config = dict(
    n_layer=11,
    norm='layernorm',
    norm_eps=1e-06,
    attn_scale=0.125,
    bias='none',
    tie_embeddings=True,
    init_std_down=0.0216,
    beta1=0.9,
    beta2=0.95,
    grad_clip=1.0,
    decay_fraction=0.901,
    decay_shape='linear',
    batch_tokens=131072,
    train_tokens=702000000,
)
MLP neurons of a small language model. Each row is named by its layer, matrix (down: output weights) and neuron, and shows model dimensions 16-79. Each number is 50 + 10 x the weight over its row's rms, rounded and kept within 0 to 99. A neuron's up and down rows have the sign that makes its largest values positive.
Before each neuron's rows, "raises" lists the tokens whose logits its output raises most directly, leaving later layers aside.

raises: " |\n", " |", " |\n\n", "inder", "text"
L8.down1403:46 61 51 53 34 50 52 67 38 58 54 57 69 51 47 39 46 66 36 38 56 43 55 41 46 38 57 40 54 49 57 49 42 40 54 33 66 44 56 47 51 50 61 38 67 80 45 42 35 48 62 43 53 59 40 52 50 36 47 47 37 41 71 55

raises: " its", " their", " them", " the", " why"
L7.down662:53 52 52 43 63 46 51 44 57 65 54 40 51 33 57 41 49 39 47 43 53 52 36 57 49 54 52 36 52 56 31 44 49 49 54 76 48 56 51 57 41 47 39 44 56 68 52 61 52 37 47 41 58 38 48 72 58 35 40 70 52 38 57 63

raises: "\".\n\n", ".\"\n\n", "\".", ").\n\n", "−"
L6.down484:51 63 45 44 39 67 44 45 54 53 45 45 39 48 60 49 45 43 41 42 75 38 39 56 47 42 38 60 71 46 50 43 59 52 35 57 41 27 47 30 65 39 62 32 47 66 34 53 42 37 59 53 37 49 50 36 59 60 47 54 50 45 49 65

raises: " into", " of", " from", "'s", "ial"
L8.down1499:54 70 43 55 53 43 46 53 51 51 34 62 56 48 46 53 38 28 64 45 37 36 59 57 51 41 62 55 46 45 49 56 54 55 46 39 59 53 51 66 41 51 54 65 55 73 61 46 56 52 48 57 50 52 46 51 63 45 60 69 56 52 64 57

raises: ")", "),", ").", ");", ").\n\n"
L8.down1007:29 58 64 38 42 47 60 47 56 54 46 56 48 49 62 49 56 35 36 56 28 43 56 50 47 64 26 40 34 49 54 56 40 60 54 70 53 47 48 51 66 67 34 53 46 56 53 55 40 31 50 47 36 52 37 55 41 67 63 34 59 55 60 36

raises: "\n", "\n\n", " =\n\n", ";\n", ";\n\n"
L3.down258:49 64 56 59 58 41 56 56 49 51 39 52 51 47 38 54 50 52 54 49 63 48 43 55 44 17 71 33 46 60 39 48 57 41 52 34 50 56 62 53 33 65 55 45 44 48 50 57 43 62 59 45 49 56 37 40 56 53 57 44 58 72 43 37

raises: "ised", "ited", "ises", "ized", "ise"
L8.down795:45 63 48 63 50 41 40 30 26 55 40 61 61 41 39 46 53 56 56 41 51 42 59 49 51 56 57 53 40 22 55 48 50 46 41 56 61 57 37 44 44 55 74 53 80 52 45 66 64 58 52 54 42 47 45 55 47 52 44 61 49 63 45 38

raises: "==\n", "==\n\n", " ==\n", " ==\n\n", " approach"
L8.down80:65 35 60 56 62 43 39 57 52 44 49 33 46 60 51 52 50 37 61 35 37 65 52 60 55 63 51 49 51 56 38 41 60 50 63 35 53 37 63 56 58 46 43 49 43 56 55 46 53 42 56 32 43 49 39 69 60 44 61 67 57 53 52 29

raises: "ings", "ements", "ers", "ions", "ing"
L6.down1253:65 30 40 53 37 43 54 63 61 26 54 66 42 73 55 52 65 58 38 51 46 32 35 52 45 59 41 45 56 45 55 55 51 32 36 39 54 59 63 42 38 54 42 42 55 42 46 35 57 61 59 64 39 42 51 44 58 59 45 49 51 64 52 42

raises: " |\n", " |\n\n", " .", " ", " ;"
L8.down1481:39 68 46 54 67 47 45 49 34 49 59 54 58 69 48 49 44 54 60 32 60 61 45 36 47 44 44 46 58 59 46 51 47 60 54 60 43 55 43 47 55 29 55 63 51 46 31 45 64 37 51 45 42 52 41 52 40 38 52 41 27 55 49 62

raises: " you", "?", " we", " me", ".\""
L6.down818:55 46 56 31 45 49 23 38 62 47 63 47 48 49 61 51 39 26 47 53 55 52 42 44 46 48 56 46 53 46 45 50 63 62 40 63 65 57 50 35 43 61 43 53 39 42 57 62 67 44 49 46 45 59 45 62 50 46 54 54 53 67 51 52

raises: "'s", "’s", "ards", "-H", "-side"
L7.down187:66 46 50 48 46 52 56 42 52 45 51 46 51 73 33 45 48 60 55 52 51 52 58 53 52 42 48 37 44 51 37 47 23 54 34 51 62 69 40 31 52 52 65 53 46 54 64 36 60 42 41 63 32 56 45 50 43 49 59 45 67 51 35 53

raises: " you", "]", "\".\n\n", ".\"\n\n", " respectively"
L8.down1255:62 43 43 63 48 75 53 62 52 53 39 39 50 48 55 39 68 43 46 56 65 30 36 43 51 47 56 37 48 40 58 69 46 52 44 67 54 73 53 60 37 50 58 65 43 66 45 50 54 35 52 40 36 45 67 52 51 48 48 34 33 40 50 54

raises: "'s", ";\n", "’s", ".\n", " did"
L7.down644:61 56 40 43 47 38 51 53 60 54 42 39 38 33 35 47 66 44 61 58 49 32 55 59 46 47 63 51 63 65 34 61 46 50 42 54 65 53 45 55 64 50 47 60 32 46 57 51 55 35 45 54 47 50 48 48 83 44 54 27 74 50 62 51

raises: " his", " it", " their", " the", " them"
L7.down650:33 43 66 72 55 60 60 57 48 47 64 69 57 56 55 43 44 50 46 57 48 58 43 45 57 60 53 44 53 46 40 51 47 40 56 61 39 50 47 65 35 45 48 54 59 63 49 57 43 21 64 33 39 51 57 37 58 52 37 47 47 43 58 51

raises: " Succeeded", " Preceded", "[", "way", " Next"
L8.down58:54 49 36 55 57 64 49 39 60 59 56 47 69 53 49 58 50 37 50 50 54 62 52 42 64 47 52 47 52 45 46 44 44 73 45 51 53 34 63 53 49 61 46 24 39 39 67 44 51 68 46 30 44 39 47 55 39 46 58 52 43 38 45 50

raises: " of", " from", " for", " that", " to"
L8.down591:48 56 54 38 41 61 45 44 33 54 49 57 63 46 48 39 55 61 47 51 41 51 50 67 63 32 63 38 48 57 47 70 37 36 35 51 58 35 42 67 63 37 58 44 37 61 48 68 58 48 74 60 61 63 63 61 64 62 63 57 61 48 60 38

raises: "===\n", "===\n\n", "==\n", "====\n\n", "====\n"
L7.down675:51 37 56 47 49 63 64 53 62 55 46 43 67 45 60 48 49 61 25 50 44 51 39 69 64 52 47 38 43 62 33 36 58 51 61 62 49 57 70 38 65 38 45 47 53 61 51 35 45 53 35 41 66 47 49 51 37 49 44 44 56 53 44 49

raises: ").\n\n", ".)\n\n", ").", ".\"\n\n", ".\n\n"
L6.down695:41 50 68 41 50 62 53 64 45 48 53 50 62 41 52 54 71 41 54 53 54 59 43 38 61 44 41 55 71 49 40 40 37 67 33 52 60 34 35 53 63 49 50 50 55 43 37 60 42 46 49 59 52 44 52 59 38 64 44 48 28 46 46 40

raises: " a", " an", " one", " another", " something"
L8.down1238:44 60 39 51 55 49 50 53 80 25 42 58 47 74 59 56 48 57 69 50 54 49 51 50 55 49 39 52 38 63 45 51 53 38 51 46 35 33 47 46 60 44 60 61 53 43 63 55 59 46 62 31 58 53 52 44 51 48 55 55 46 60 50 55

raises: "ation", "ational", "ating", "ations", "ing"
L6.down906:46 38 49 50 53 73 36 40 62 68 45 49 58 47 45 44 57 64 33 62 53 61 45 51 49 60 47 41 54 40 29 53 53 62 38 55 43 46 50 61 45 56 38 44 49 41 42 44 63 60 48 43 52 40 44 59 63 50 51 38 63 40 39 54

raises: "ise", "ize", "ises", "ized", "izing"
L6.down268:58 46 59 47 43 48 63 56 29 48 59 45 74 57 44 40 49 51 61 47 39 48 44 34 30 53 41 50 44 52 36 46 43 41 39 51 47 55 54 42 48 53 55 68 61 37 61 58 63 52 55 53 50 40 47 34 47 56 39 73 70 44 28 69

raises: ").\n\n", ".\n\n", ").", ".)\n\n", "\".\n\n"
L6.down931:48 49 36 52 53 67 54 47 43 59 58 47 39 34 55 33 67 42 40 66 72 53 55 49 48 38 41 46 48 51 34 54 42 46 31 50 36 56 39 41 54 35 52 58 31 40 48 60 59 50 58 60 48 49 56 42 63 53 57 44 47 55 57 49

raises: " their", " the", " it", " his", " its"
L7.down236:42 56 53 37 78 47 55 47 49 44 54 66 56 66 45 48 63 51 50 69 43 57 56 38 69 37 53 46 32 35 48 44 50 39 64 46 44 56 48 49 45 48 40 41 56 65 53 45 53 44 52 34 56 46 64 44 55 52 47 55 54 57 58 56

raises: " the", " a", " his", " their", " what"
L6.down230:31 50 60 62 55 43 62 41 55 60 57 62 42 52 57 57 47 44 39 56 57 49 52 45 54 37 57 55 50 38 54 47 47 41 64 49 46 51 46 65 37 59 42 50 57 54 41 52 35 39 57 40 54 48 46 55 44 62 44 58 40 53 64 66

raises: "\".\n\n", ".\"\n\n", ");\n", ").\n\n", " Runner"
L6.down404:46 54 50 50 48 48 37 47 42 37 54 50 46 58 59 43 62 46 39 50 74 45 45 40 44 55 60 66 61 34 37 58 49 49 34 39 42 62 75 31 47 33 53 47 40 67 55 49 58 47 65 49 44 62 71 60 52 60 50 57 47 42 51 44

raises: ").\n\n", ".)\n\n", ").", ").\n", ");\n"
L6.down359:39 44 66 67 49 52 59 34 47 42 48 50 42 39 64 31 72 62 23 33 63 39 45 29 46 57 39 52 60 52 48 40 59 44 58 42 36 44 46 40 63 45 50 56 33 43 42 50 57 45 52 74 63 36 47 55 51 62 53 39 68 54 46 48

raises: "ify", "ocated", "theless", "claim", "claimed"
L7.down375:37 52 64 55 58 54 52 40 55 66 50 49 50 76 42 58 50 52 55 51 51 44 44 24 42 34 62 55 45 43 68 38 45 67 55 43 54 50 37 59 48 62 61 45 45 51 41 65 54 60 56 48 42 49 71 45 61 59 42 57 57 42 53 42

raises: "iable", "'", "ially", "iety", "igious"
L8.down342:39 56 46 54 46 41 45 53 54 56 44 50 45 42 48 46 50 53 55 52 45 54 46 41 58 44 53 48 49 56 59 47 59 53 29 28 52 61 60 56 44 48 44 53 48 47 55 53 55 42 40 73 23 58 68 45 49 67 45 48 56 71 53 61

raises: " these", " them", " the", " him", " this"
L6.down1291:43 75 52 52 32 54 47 58 56 61 69 57 63 56 56 45 45 52 31 69 66 63 51 18 55 65 41 40 41 55 66 54 43 36 45 63 44 73 44 34 38 65 49 58 50 47 49 42 34 06 54 33 49 47 70 48 45 52 46 46 35 55 52 66

raises: "\n\n", "\n", " |", " |\n\n", ",\n"
L8.down896:58 59 51 53 53 45 48 62 42 56 44 36 39 45 50 59 58 53 65 65 51 52 43 53 48 47 50 59 37 51 49 32 40 43 47 40 52 58 44 56 45 63 54 43 51 50 41 41 58 53 52 41 37 53 48 63 55 42 38 39 40 56 53 50

raises: " by", " the", " a", " an", " his"
L7.down199:44 55 52 41 43 51 57 45 56 46 45 46 65 35 53 39 45 32 59 51 54 58 51 48 43 54 51 60 41 46 61 33 49 63 66 61 48 30 61 73 51 51 53 78 50 53 35 43 46 36 52 33 61 52 54 61 46 59 47 81 60 12 53 56

raises: " ====\n", " ===\n\n", " ===\n", "====\n", " chronology"
L6.down270:67 52 42 54 56 35 45 59 38 61 45 32 45 31 33 49 36 52 52 51 39 51 53 58 41 57 52 58 58 52 29 28 53 41 33 33 43 46 40 64 55 52 48 54 35 41 44 52 71 58 48 55 45 61 49 58 52 53 48 46 65 71 44 45

raises: ").\n\n", ").", ".)\n\n", ".\n\n", ").\n"
L6.down1139:40 50 45 50 50 61 56 54 53 38 64 64 51 49 55 40 47 40 42 50 70 40 56 32 60 61 41 45 60 49 23 48 51 48 36 43 32 51 36 45 66 49 59 58 34 57 50 56 44 52 50 81 43 44 60 55 32 59 55 43 67 49 39 41

raises: ".)\n\n", ").\n\n", ").", ".\n\n", ".\n"
L6.down602:39 40 38 46 43 62 54 47 40 22 59 62 59 35 47 42 67 51 51 36 59 51 59 27 45 39 39 52 41 59 31 49 38 64 49 46 49 40 35 37 42 38 55 67 51 41 45 56 55 50 52 54 44 45 59 47 50 65 48 38 53 45 62 40

raises: "ov", "ova", "apped", "unc", "eration"
L7.down169:45 37 54 48 61 57 44 48 49 57 56 50 62 60 49 58 39 35 42 34 48 62 49 40 60 46 63 38 37 64 37 43 47 64 48 59 55 46 47 53 38 54 42 42 47 33 44 52 69 47 42 67 79 46 59 51 28 55 37 48 63 47 29 28